config.yaml
n_layer: 12
d_model: 320
n_head: 15
n_kv_head: 3
head_dim: 32
d_mlp: 512
vocab_size: 10574
activation: "swiglu"
norm: "rmsnorm"
norm_place: "pre"
norm_eps: 1e-05
positions: "rope"
rope_base: 10000.0
rope_fraction: 1.0
qk_norm: true
attn_scale: 0.177
bias: "qkv"
tie_embeddings: false
parallel_block: false
init: "uniform"
init_std_qkv: 0.037
init_std_o: 0.0
init_std_up: 0.037
init_std_down: 0.0
optimizer: "adamw"
lr: 0.00184
beta1: 0.9
beta2: 0.99
weight_decay: 0.054
lr_head: 0.00524
grad_clip: 1.0
warmup_steps: 559
schedule: "wsd"
decay_fraction: 1.0
decay_shape: "cos"
final_lr_fraction: 0.0
batch_tokens: [32768, 65536]
seq_len: 512
doc_mask: true
train_tokens: 753300000
steps: 16047
dataset: "wikipedia_en"
MLP neurons of a small language model. Each row is named by its layer, matrix (gate and up: input weights) and neuron, and shows model dimensions 80-143. Each number is 128 + 32 x the weight over its row's rms, rounded and kept within 0 to 255. A neuron's up and down rows have the sign that makes its largest values positive.
A block is one neuron, or neurons of one layer that tend to fire together. After each block is what it responds to, as a language model described it from the Wikipedia text at the highest values.

L3.gate395 [124 124 119 126 132 173  79  97 100 104 159 142  81 122  79 156 102  94  70 144 130 110 100 113 112 135  91 138 110 130 111 126 140 125 146 100  93  46 140 126 199 100 101 108 107  92 127 107 141  85 193 114 103 173 116 187  52 156 121 102 116  71  70 117]
L3.up395 [157 148 139 125 124 152  82 103  81  85 116 133  84  89  85 162 112  90 103 118 135 135 153 126 133 147  77 123 126 126  87 116 141 159 179 154 132  88 130 135 183 126 121  85  87 117 117  93 131 130 230 124 118 170 134 212  41 160 135 100 123  98  89 117]
Responds to: Role and occupation nouns. Final token of nouns naming a person's job, role or title, often just before a name or "of", such as doctors, panellist, quarterback, member.

L3.gate467 [141 126 139  63 108 119  93 148 101  55 163 131 160 212 141 105 111  83 178 154 119 177 162  79 124 126 105 162 124 175  77 129 104 130  77  95 170  80 146 150  68 156 149 143  77 147 111 109 161 130  91  84 173 163 106 112 175 143 155  61 151 158 170 143]
L3.up467 [136  47  37 169 134 127 126 156 121 141  69 130 133 114 121 139 132 162 105 150 174  57  83 110 159  94  88 119 151 100 115 144 151 117 168 135  89 108 125 149 128 134 127 131 131 140 189  89 134 129 142 138 150  98 166 126 118 202  95 174 103 136 129 103]
Responds to: Verb forms before complements. Final pieces of verbs and participles (often passive or reporting) that take a following clause or phrase, such as requested, indicated, contending, considered.

L9.gate178 [ 70 131 159 124 133 110 189 122 149 117 186 148 108 197 112 112 138 158 107 164 110 115 126 119 112 145 148 134  57 122 148  76 151 114 211 100 118 106 100 120 118 180 116 103 116 150  73 125 170  86 156 165 101 177 168 141 141  87 184 118  96 178  80 110]
L9.up178 [108 186 163  64 119  99  92  88 159 109 112  98 121 197  47 151 152 174 126 116 165 124 112  91 125 133 138 134 124 152 113 175 119 138 167 101 126 148 104 163 131  93 152 140 107  73 110 167 125 116 125 102 141  84 158 135 109 102 201  97 100  44 123  93]
L9.gate192 [198 108 150 133 158 129 154 109 172 103 167 129  93 110  62 175 107 145  97 124 188 146  49  81 106 112 175 111 117 112 136 136 133  80 188 116  90 128 124 169 138 110  50 149 155 175 142 111 132 111 150 176  73 131 159 152  58 109 189 143 118 145 145 120]
L9.up192 [177 167 148  99  94 141 173  64 181 124 133 111 160 128  54  69 154 107 103 104 160 140 126 138 131 159 115 112 163 153 187 184  73  96 125 141 135 143 215 121 108 108 143 144 131 140 128 130 108 140 173 152 163 122 166 147  38 139 127 143 138 178  77 185]
L9.gate431 [161 166 109 126 125  64 150 136 163 113 119  81 141 169 151 126 150 167 132  70 141 121  58 109 119  71 170 125 165 149 133  97 184 156 174  84 160 127 142 113 198 143  96 158 120 144 148 147 166 148 111 101  72 169 155 141 119 162 108 104  86 115 134 142]
L9.up431 [ 98 140 150 104 129 115  62 174 110  96 104 174 101 171 134 104 119  64 150 100  99 151 131 148 122  62  89 103 155 164  96 148 123  89 136 152 138  94 142 119  99 138 129 146 128 138 117  99 118 136 150 116 143 181 138 183 164 123 118 163  84 145 140 173]
L9.gate447 [158 181 121  75 167  76 144  94 155 167 117 130 129 153  83 127 177 184  65  89 176 139 105  81 189 125 148 144 107 107 162  99 171  92 106 169 141 183 125 177 109 108  93  95 120 193 118 137  99 134 156 183  87 116 134 176  93 134 162 103 123 136 137 179]
L9.up447 [106 129  82  84 159 151 165 178 131 106 119 133 164 105  65 148 141 192 130 130 169 147 126 121 151 129 144 106 167 156 115  72 172 104 105 120 143 146 157 102 133  73 158  98  85 130 142 115 151  57 147 175  97  95 145 172 108 126 144 117 159 119  94 153]
Responds to: Before a proper name. Fires on the hyphen after Arabic al/Al (al-Assad, Al-Dosari, al-Qaeda) and on separators or words like of, by, | just before a name.

L8.gate6 [111 103 156 115 132 128 160 108 107 138 143 166 137 109 197 143 135 124 107 161 101  72  94 115  90 109 110 133  93 159 137 171 132 137  98 131 172  78 141 205 155 111 115 146 188 158 164 138  93  93 113 137 138 166  99 107 108 118 118  99 174 142 162  90]
L8.up6 [169  96  99  87 114 161 155  89  65  59 109 108 132 147 126  97 179 165 153 215 121 128 125 105 119 130 117 133 158 169 124 157 132  99 153 165 134 101 125 160 135 107 190 121 151 173 127 101 193 129 104 116 183 104 116 181 120 123 137  97 129 111 123 142]
L8.gate17 [ 90 178 167  96  95 127 105 104 230 132 142 149 170 133 147 131 152 121 156 161 130  46 139 141 127 133 169 121  92 128 132 128  86 139 125 122  93 167 130 103 150 102 113 107 139 173 163 105 141 128 175 112 138 121  69 166  85 111 153 126 136 167 147 122]
L8.up17 [182 114 113 155 183 140 118 124 204 106 154 112 122 178 131 101 159 109 151 147 169 106 140 115 154 158 133 152 147  83  91 106 106  66  71 104 102 149 167 127 133 165 140 116 145 130 130  86 167 103 121 128 141 167 117 109 122 133 126 159 156 137  97 139]
L8.gate50 [125 137 115 102 167 135 137 131 145 164 119 135 144 104 100 109  75 120 141 184  89  88 141  91 140  97 147  71 186  82  89 125 180 118 142 118 189 165 116 114 139  89 126 104 159 114  98 117  90 142 152  79 185 131 100 147 134  96  89 151 160 108 109 139]
L8.up50 [119 118 196 128 140  97 155 111  69 110 118 157 107 172  41 195 145 120 118  80 126  97  74 134 113 109 128  89 134 169  88 158 102 157 133 202 154 110  87 125 133 132 133 138 100 118 135  82 196 166 124 141 158 138 123  96 139  95 119 135 117 121 125 188]
L8.gate174 [ 97 140 121 150 134 147 172 106 118 112 146 180 106 108 118 114 113 157 126 161 121 169  81 129 170 163 114 152 168 119  84 121 128 102 143 118 154  73 133  78 109  97 113 113  92 157  93  76 181 140  97 118 133 168  91  99 142  93  98  93 123 146 123 185]
L8.up174 [ 66  98 111 141  85 115 125 126 154  70 121 165 120 158 146  99 135 138 132 124 118 138 153 212 136 185 104 147 143 105 172 124 137 123 134 159 180 217 196 182 140 136 159  98  59 168 155 107  75 135 103 130 178 125 162  75 157 125 131 121 159 175  63 172]
L8.gate189 [ 78  94  91 170 153 168 177  88 121 105 153 174 149 107 131  82 137 173 159 120 154 143 186 125 143  89 130 143 191 133  68  62 148 119  88 109 107 112 131  84  62 111 181 166 113 131 132 110 154 114 128  63 109 113 137 123 191 135 153 108 132 124 116 144]
L8.up189 [111  51 119 171  90 163 111 133 112  81 170 132 139 118 159  79 115 129 103 140 191 162 177 112 142 136  82  79 100  99 109  94 129 183 102 138 144  82 144 103 125 181  75  98 143  87  54 103 128  70 166 144  53  89 136 165 131  79 162  97  97 176 114 166]
L8.gate200 [ 67 109 156 126 185  54  98 147 168 132 186 137 152  51 116  66 160  62 157 190 119  62 112 141 165 155 164 173 119  88 136 146 149 156 154 105 167 197 113 130 110 135  92 122 149 117 169 167  73 137 190 162 121 124 129  99 106 115 163 128 146 177 120 148]
L8.up200 [145  95 174 190 166  61  88 195 130 186 134 126 153 118 152 112 121 139 103 209 151 105  64 152  93 182 170  97 154 117  98 142 171  88 110 150 142 151 111 120 139  97 124 117  99 140 111 120 162 140  81 113 120 119 163 115 140 116 122 142 158 124 141 100]
L8.gate201 [182 147  95 145 156 107 148  89 148 141 135 180 169  77 142 116 142 150 130  59 101 123  96 104 129  64 150 131 104 127 127 117  91  94 136  72  97 196 108 117 124 131 124 133 200 198 169 124 125 156 183 155 135 134 140  87  53 101 150 119 178 123 145 163]
L8.up201 [117 153 133  92 133  89 128  65 125 170 137 137 159 114 130 159 116 117 154  56 166 119 169 108 122  63 107 127 118 126  54 150 110  56 130 133 118 212 146  77 140 160 201 128 140 203 161 113 123  53 123 128  97  99  87 122  91 142 125 120 131  88 148  93]
L8.gate205 [ 64 113 134 127 183 141 134 123 127 164 110 125 113 118 106 129 114 139  87 167 212  95 147  76 152 147 165 110 184 133  91 130 107 128 129 139 127 128 155 122 127 117 103 148 127 101 136 165 113 126 157  82 124  94 151 152  96  98 176 129 155 149 118 130]
L8.up205 [176 151  71 115 151  84  89 136 177 146 107 115 150 141 166 163 144 201 133 177  74 147 187 110  90 124 157 112 147 162 125 182 160 105 200 177 122 182 143 156 127 114 151 183 140 130 169 201  63 127  96 139 195 107 115 133 123 108 150 156  97 139 103 138]
L8.gate227 [175 129  93 171 148 118 116 127  97 108 146 134  83 182  95  97 167 169 150 150  93 136 107 103  77 166 165  64 113  89 156  89 131 172 166  78  80 144 126 143 115 136 122 133  82 161  54 139 139 114  99 119 113 136 148  90  87 100 138 136 146 136 143 102]
L8.up227 [115 114 127 104  88 104 111 122 133 149 130 105 121  88 120  90 184 157  99 146 137 169 115 126 127 110 114 138 146 111 124 173 101 108  88 122 144 105 136 104 124 158 136 128  95  85 169  70 138 101 171 117 168 156 117  84  66 133 111 125 119 246 138  89]
L8.gate247 [216 143  53  93  89 129 158 113 100 120 129 119 196 112 108 141 126  96 136 137 131 140 131 102 159  39 115 104 149 131 111  83 109 108 154 122 125 107 155 125 147 123 160 120 121 173  72 120 153 168 124 107  67 150 157 149 115 124 143 129  90 124 153 143]
L8.up247 [ 92  93 150 175  95  95 119 152 111 116 104 108 137 154 148 132  86  82 145 102 127 147 129 125  97 141 145 151 159  76 104 125 172  99 176 203 142  64 124 115 121 150 131 129 119 129 132 115 152 122 160 129 161  64 181 121  66 175  80 128 115 107 125 129]
L8.gate268 [146 122 165 153 114 116 157 146 155 170 218 165  95 146 116 106 127 141 167 122 117 106 112  78 140 131 128 113 160 113 148 135 135 152 158  97 128  55 105 129 141 129  67 141 125 189 115 162 157 152 143 113 111 129  92 180  77 120 142 151  87 162 117 103]
L8.up268 [147 117 124 152 132  92 169 151 193 127 124 108 120 138 118  87 196 121 152 166 133 146 153  91 136 142 110 134 117 146  70 118  80 150 186  97 168 207 160 167 116 110 104  67 139 159 153 136 114 120 132 117  85 179  97  92 170  94 116 156 116 109 114 110]
L8.gate304 [126  99 184 107 132  94  67 127 114 131 146 185 189 127 149  97 138 148 110 182  76 138 153 111 135 176 152 141 151 117 121 118 170  75 136 107 154 149  95 133  97 126 111  90  69 124 137  90 130 176 147  91 100 178 135 111 161 101 125 101 181 211 116 120]
L8.up304 [108 107 155  83 110 160 130 125 125 139 114 117 108 121 140  69 141 119 151 173 100 163 139 145  80 158  54 123 148 139 125 134 151 153 193 135 180 152  89 154 133  75 128 124  95 164 159 112 149 150 137 129  97  90 119 100 170 130 130 117 146 140 116 134]
L8.gate370 [158 159 139 111 151  71 180  94 161 144 135  85 157 146 198 124 170 119 135 114  84 121 121 120 126 111 144  79 126 135  96 100 167 111 129 141 136 163 161 159 108  64  70 116 131 119 119 123 136 107 162 122 140 116 107 174  75 169 172 122 122 143 125 109]
L8.up370 [178 143 145 164 125 150 199 126 120 126  92 138 156 126 115 132 142  98 117 113 153 143 174 132 123 148  95  98 178 142 130  53 153 157 100 130 141 133 119 199 127 109 120 104 122 117 115 103 153 111 101 111 152 167 179 119 137  95 100 115 182 106 190 127]
L8.gate374 [132 146 102 137 154  89 127 182 145 129 119 122 145 127 155  83 113  95 159 148 133  83 109 174  86 124 175 132 126 153 147 137 144 104 114 143 169  79 119 106 118  93 194 161 232 167  78 181 154 146 190  86 188 142 115 120 128 170 171 112 147  93 137 157]
L8.up374 [163 159 135 159 105 177 117 133  90 124 119 131 139  88 209 151 166  49 165 174 145  95 123 120 108 177 124 128 127 126 110 210 146 118 147 107 147 124 147 111 162 129 161 114 133 125 109 160 178 133 127 160 185 149 126 100 143 212 175 124 142 160 131 128]
L8.gate483 [150 145 107 109 145 132  93 140 122 116 179 112 174  90 122 152 102 118 121 110 162 127 124 108 145 124 100 167 157 120 129  74 137  61 109 112 127  54  57 163 140 106 129 143 151 155  93 172 113 143  86 103  93 121 103 111 174 103 110 132 172 111 135  97]
L8.up483 [148 142 125  95 139 147 154 121 107  59 141  54 131  89 109 186 126 129 117 146 112 129 160 162 120 103  52 115 142 143 101  74 115  77 126  81 110  68 107 145 107 117 151 141 144 217 133  80 171  48 118 136 119 135  98 106 134 126 118 117 107 129 159 119]
L8.gate503 [112 101  89 147 156 137 114  91 155 162 158 170 121 152 207 104 145 149  87 135 120 143 114 118 115 116 109 146 110 186 168 104 118 109 105 123 138 153 123 175 112 179 122 136 120  97  68 125 149 100 142 152 110 108 167 127  94 137 156 134 133  81 163 121]
L8.up503 [129 145 108 189 142 103 153  51 125  79 158 109 143 140 142 115 151 157 187 175 180 102 147 102 181 111 125 194 146 116  93 124  87 140 112 130 148  95 121 126 108 153 135 126 149 180 129  86 115 130 154  98 116 124 107 131 116 109 148 203  88 162 111 112]
Responds to: Predicate slot before verb. Modals, auxiliaries and infinitival "to" that sit just before a main verb, such as can, would, may, to; the next token is usually a bare verb like be or have.

L8.gate76 [ 86 149 110 157 144  57 130 162 102  91 139 106 131 114  75 121 113 148 101  89 138 146  82  90 164 172 152 147 132  85 104 126 136 121 174 138  91  93  87 171 132 141 117 185 131 192 178 151  92 152 150 199  69 115 131 110 111 164 134 126 103  98 131 103]
L8.up76 [179 163 157 105  67 111 106 139 137 138 150 125  79 135 132 120 134 120  50 110 103 132 149 124 125 151  92 104 145 104 106  90 160 131 168 146  40  98 124 108 122 138 119 126 125  79  85 114 149 105 132 117 147 101 166 128 113 162 145 135  63  92  88 156]
L8.gate78 [152 144 155  90 163 189 150 146 178 128 160  72 126  92 129 130 140 141 175  98  80  74  91 165 101 137 146 158 141 121 121 129 138 109 181 158 124 148 202 193  93  45 124 178  81 143 119 127 134 115 129 139 115  70 111 134 131 163 136 106 124 129  82 127]
L8.up78 [ 89 128 163  66 177 147 128 159 122 100 126 125 141  54 137  81 138  99 108 199 175  83 112 106  82 132 141 119 160 105  69 142 179 153  71 138 115 100 108 107  71 105 143 101 131 147 137  93 137 136 151 133 136 152 132 162 127 158 149 133  75 130 119 159]
L8.gate117 [144 110 124 106 115 147 122  98 166  85 132 171  89  95  81 100 168 144 141  89 124 106 131 109 137 129  96 174  99  80 125  70 171 109  50 154 118 196 106  81 105 130 129 133 141 141 211 168 175 141 105 137  82 104 130 107 133 142 126 167 152 128 138 182]
L8.up117 [ 87 127 104 114 121  83  97 204 157 130 117  70 127 123  25 114 133  96 104 102 174 102 108  96  79 119 158 102 103 113 167 215 141 115 148  58 146 155 116 145 134 132 134  89 127 138 149 132 139 156 197 134 132 108 100 147  68 130 105 141 149  95 120 129]
L8.gate136 [ 77 130  96 118 151 114 152 132 116  49 172 145  69 139 120 127 119  76  93 137 183 135 149  97 134 123  92 172  73  84 138 105  87 177 203 134  70 101 151 116 168 102 145 137 174 130 124  95 192  91 183 112 130 171 110 142  95 133 159 146 149 143  92 165]
L8.up136 [106 116 203 150  91 122 106 138 137 123 125 147 118 174 105 162  98 166 129 208 114 177 165 129 156 120 134 193 102 131 164 157 143  59 111  98 193 128 128 110 186 130 116 205  87 119 119 156 156  81 105 160 119 196  81  99  60 126 118 173 152  78 110 155]
L8.gate193 [107  99 130 112  95 145 133 136 146 104 175  97 110  95 142 154  91  91 103 166 139 153 156 145  99  93 103  70 110 128 156  84  90 117 106 104 154  80 150 146 118 112 151 168  93 164 151 143 133 139 137  90 103  77 159 166  99 126  86 135 183 103 114 168]
L8.up193 [110 150 173  76 169 146 125 138 116 130 132 106 154  98  77 122 118 159  60 139 114 176  78 191 111 140 143 146  52 122 129 149 140  40 148 188 124 114 191 115 129  93  99 129 148 132 113 124 123 134 173 126  89 154 108 113  85 124 195 106 120 156 113 140]
L8.gate210 [ 91 190 107 158 158 162 174 162 153 123 147 164 128 140 100 127  74 111 115  71 112 178  99 145 134 177 137 121 137 113  79 111 169 158  96 130 137 133 128  86 131 147 119 201 112 124 135 134  98 191 116 120  76  89  95 138 142 146 154  61 116  74  91 136]
L8.up210 [137 159 126 129 151 158 126 111 135 162 129 158 137 115 120 154 182 144 126 105 114 102 117  92 117  70 123 155 175 131 164 125 149  90 120 152  77 104 159 105 137 185 139 126 126 158 134 105 132 120 133 129 152 121 135 118 184 120 170 151 181 141  79 176]
L8.gate263 [ 91 144 130 154 180  50 119 138 103 101 117 200 107 101  91  94  98 147  91 136 140 149 119 106 164  81 140 153 168 127 169 141 114 121 138 145 156 154  88 120  58  65  54  85  90 128 106 117 107  96 129 173  89 112  93 109 133 129 145 123 136  70 147 220]
L8.up263 [174 102  96  50 132 146 134 151 156 128 106 162 163 115 101  89 119 145 154 102 152 101 129 150 107 121 149 108  91  79  96 184 140  87  60 123 183  98 134 153 100 116 174  84 131 131 166 105 108  14 147 103 172  74 106 123 126 165 159 111 122  97 105   0]
L8.gate265 [137 153 119 134 136  95 120 119 134 133 120 136 116 206  67 160 142 127 116 114 113 131 187 144  89  92  92 112 149 119 146 146 131  85 143 118  95 118 124 152 118 116  93 190 173 154  59 119 172 125  93 152  95 125 110 155 112  87 103  92 108 186 146  93]
L8.up265 [128 162 149 132  64 154 162 142 179 164 105 172 159 127 115 112 127  70 154 114 133 190 197  91 241 110 121 118 147 107 115 149 120 196 123 125 155 148 135  57 147 115 168  95 100 104 171 138 147 153 120 138  76 106 139 132 159 206 111 134 166 181 147  82]
L8.gate274 [182 179 148  78 148 118 166 135 168 131 140 147 168 130  73 143 124  97 138 149 145 119 159  91 141  70 134 115 174  92 110 148 161 106 127 113 118 158  82 156 105 165 145 121 143 163 146 120 117 128 144 125 121 103 135 105 149  71 158  75  92 145 148 151]
L8.up274 [163 201 151 125 151 163 137 152 187 103 165  99 125  57  92 182 135 137 105 124 102 164 146 104 125 153 126 141 120 126 103 149 150  88 143 182 124 183 174 137 136 157  91  84 103  72 161  90 113  90 145 104 124 110 133 120 127 140  82 130 179 123 121 158]
L8.gate327 [135 133 144  58 146 102 102 125 134 166 158 122 148 149  56  92 112  97 154 100 164 101 119 106 159 157 128 142 160 140 127 123 165 134 136 148  85 125 116 112 108 100  92 146  56 129  56 123 183 107 137 136  99  97 156 134 108 116 149 131 200 122 146 129]
L8.up327 [161 129 111 170 139 123 105  95 137  96 156 101 138  69 133 111 108 105 152 131 105 144 154 167 150 176 132 181 123 118  61 195 121 133  92 121 144 166 138 122  69 115 124 159  87 151  57 124 151  97 182 138 185  71  99 166 116 160 161 124 126 111  77  98]
L8.gate337 [182 117  88 115 115 100 129 184 203  82 175 153 153 137  63 106  96 156  99 111 105 185  77 126 182  47 116 140 147  96 151 112 148 103 181 100  88 139 142 114  95 123 103 144 103 137 112 161 131 142 141 146  85 120 109 124  65 141 110 168  96 107 157 109]
L8.up337 [156 193 161  46 136 169 156 124 122 116 104  57 140  74  59 172 101  86  73 143 120 110 143 158 152 121 137 151 132 130 196 128 156 102 119 128 149 148 154 119 159  82 117 111 123 104 156 115 122 136 136 149 114 124 113 181  77 121 150 182  97 111 112 166]
L8.gate349 [121 198  87 143 151 109 149 154 181 153 131 130 134 137  80  94  57  90 136  97 162 129  45 154 164  66  96 152 146 141 138 107 157 101 123 159  84 156 149 129  42 106  77 141 174 120 136 149  70  99 107 130  96 160  90  90 121 147 100  80 132  80 159 141]
L8.up349 [192  84 129 135 150 170 200 117 141 141 113 120  93 155  82 140  72  87 134  96 103  87 105 150 104 108  91 142 127 133 126 142 138 122  70 144 184 152 160 129  82 109  93 159 145 104 193 154 144 129 129 149 139 196 134 104 129 145  86 117 101 150 193  80]
L8.gate464 [ 53 192  95  94 144 165 133 130 143 212 116 133 178  49 118 121 134 155 134 114 167 170 145 118 145  58 161 138 118 171 126 135 152  89 118 133  84 199 161 117 159 150 103 105 174 109 150 146 118 139 164 123 118  59 171 154 107  78 202  60 142 124 129 155]
L8.up464 [126 133  76 153 127 170 151  88 128 111 116 206 170  91  72 103 111 129  85 128 169  78 134 154 178  82 127  87 146 166 110 100 149 115 115  61  77 158 105 156 139 124  93 135 150  73  52 191  96 157 149 135 163 178 112 125 140 193 132 127 181 156 133 107]
L8.gate466 [132 182  49 101 161  94 129 101 174 150 156 109 162 142 101 123  96 160 125 137 136  76 132 102 116  62 154 198  94 132  96 178 159  74 122 139 112  67 160 171 104  95  96 147 145 105 100  88 158 135 113  82 142 129  96 161 124  97 155 142 124 171 124 148]
L8.up466 [122 164 116 101 145 148 123 143 131 100 106  95 150 114  67 104 111 126 177 135 123 106 102 105 132 127 144 192 151 130  75 150 128  77  91 188 101 123 139 134 157 158 128 126 148  79 141  94 165 116 131 163 106 129 140 172  64 134 147 173  86 138 147 117]
L8.gate478 [ 89 107 120 104 156 122 154  87 159 107 167 118 101 112 148 116 151 106 143 128 143 141 126  95 163 125 161 119 165 143 169  92 140 106 143  86  88 152 126 177 132 114 137 104 148 118 123 155 122  79 136 154 145 152  67 132 102 103 118 132 119  63 158 173]
L8.up478 [109 123 113  86 117  92 125 116 125 116 133 100 186  41  74 182 102 122  86 117 103 146 171 122 130 143 167  28 147  96 119  90 174 107 142 136 119 184 147 114 112  83 193 103  91 124 152  80  99 137 164 103 165 146  69 174  92  81 116 169 177 153  82 100]
L8.gate482 [138 131 146 133 130  95 128 147 120  71 142  82 113  88 119 107 132 134 141  96 140  77 119 101  91 133  57 109 187  89 138 116 142 122 167 163 127 180 122 166 158 112 117 131 120  83 120 102 157 150 163  89  87 122 137 164 123  95 131 105 111 118 134  46]
L8.up482 [ 97 153 151 172 139 142 167 105 213 132 135 110 110 107  86  86 110 105 146 118  95  73 101  96 110 154 131 178 120 156 190  44  86 114 161 128 123 199 126 151 196 193 174 117  87 163 146 127 158 103 187 143 109 132 118 223 110  65 141 142 157 129 126 135]
Responds to: Biographical family counts. Number words counting relatives in biography sections (eldest of eight, had two sons, three brothers), plus from after died or suffering.

L9.gate79 [ 89 147 117 131 121  90 142 104 136 117 112 150 141  79 143 168 104  81 147 107 128  35  81  99 100 110 189  91 119 118 164 103 116 120 191 100 117 161 110 154 134 129 100 122 157 124 112 163 147 119 139 151 119 161 113 112 145 147 143  79 117 120 141  72]
L9.up79 [133 167 155 149  91 139 110  96 106  81 114 164 108 105 165 166 100 151 149 144 126 104 143 147 103 123  95 130 101 124 186 166 145 142 155  68 120 151  96 104 161  99  71 113 141 193 124 101 130 187 142 129 188 119 122 162 135 143 136 116 129 151 134 123]
L9.gate96 [144 137 158 129 150 130 122  77 159 120 140 166 125 133 125  86 155 173 156 150 150 165 107 178  60 141 100 108 105 125 150 135 130  89 129 155 142 147  97 146   9 138 144 160 111 169 112 177 184 159 134 136 104 126 122  88 150 144 203  86  93 110 113 109]
L9.up96 [105 112 109 159 171 146 124 190 115  96  93 152 152 126 124  81 117 144 153 149 129 115 141 176  59 128 141  99 127 155 152 140 118 127 121  98 139 106 188 127  94 170  99 178 113 169 112 100 116 158 128 135 121  64 156 154 144 152 150 127 160 147 112 130]
L9.gate277 [ 46  81 172 159 127  93  81 106 141 163 157 163  97 154 125 145 154 178 171 155 107 178 158 157  93 148 118  85 133  87  90  78 137 105 120 113 165 141 140 134 165 102 107 155  81 130 153 141 136 150 220  79 104 150 144 119 105 147 178 133 144 178 118  73]
L9.up277 [104 172 112 135 102  90 113  73  95 138 139 179 138 100 159 145 143 131 147 160 122 171 179 190  86 121 115  53  81 132 104 108 107 116  80  92 168 134 122 117 123  97 146 138  83 175 142 118 111 175 134 145 144 183 179 149 139 139 128 120 126 157 118  96]
L9.gate509 [151  88 109  65 117 152 168 144 129 134 153 100 134  51 165 125 163  96 200 108 106 127 125 127 113 198 185  96 146  94  57  74 128  86 135 137 131 147 117 157 114 114 164 157 127 154 133  76 153 150 150 126 164 100 122  59 123  65 118 142  93 179 119  91]
L9.up509 [174  93  96 128 144 130 170 108  81 131 165 122 145 147 119 138 162  96 124  98 102 159 133 144 151 167 178 112  95 187 155 120 156  90 146 165 181 121  77 166 140 146 124 125  91 174  64  98 169  92 185 122 106  75 186  90 153 109 126 146  75  62 112 151]
Responds to: Purpose "to" before verb. Infinitive or purpose "to" (also aimed at/towards) introducing an intended action, e.g. in order to prevent, efforts to co-operate, worked to establish.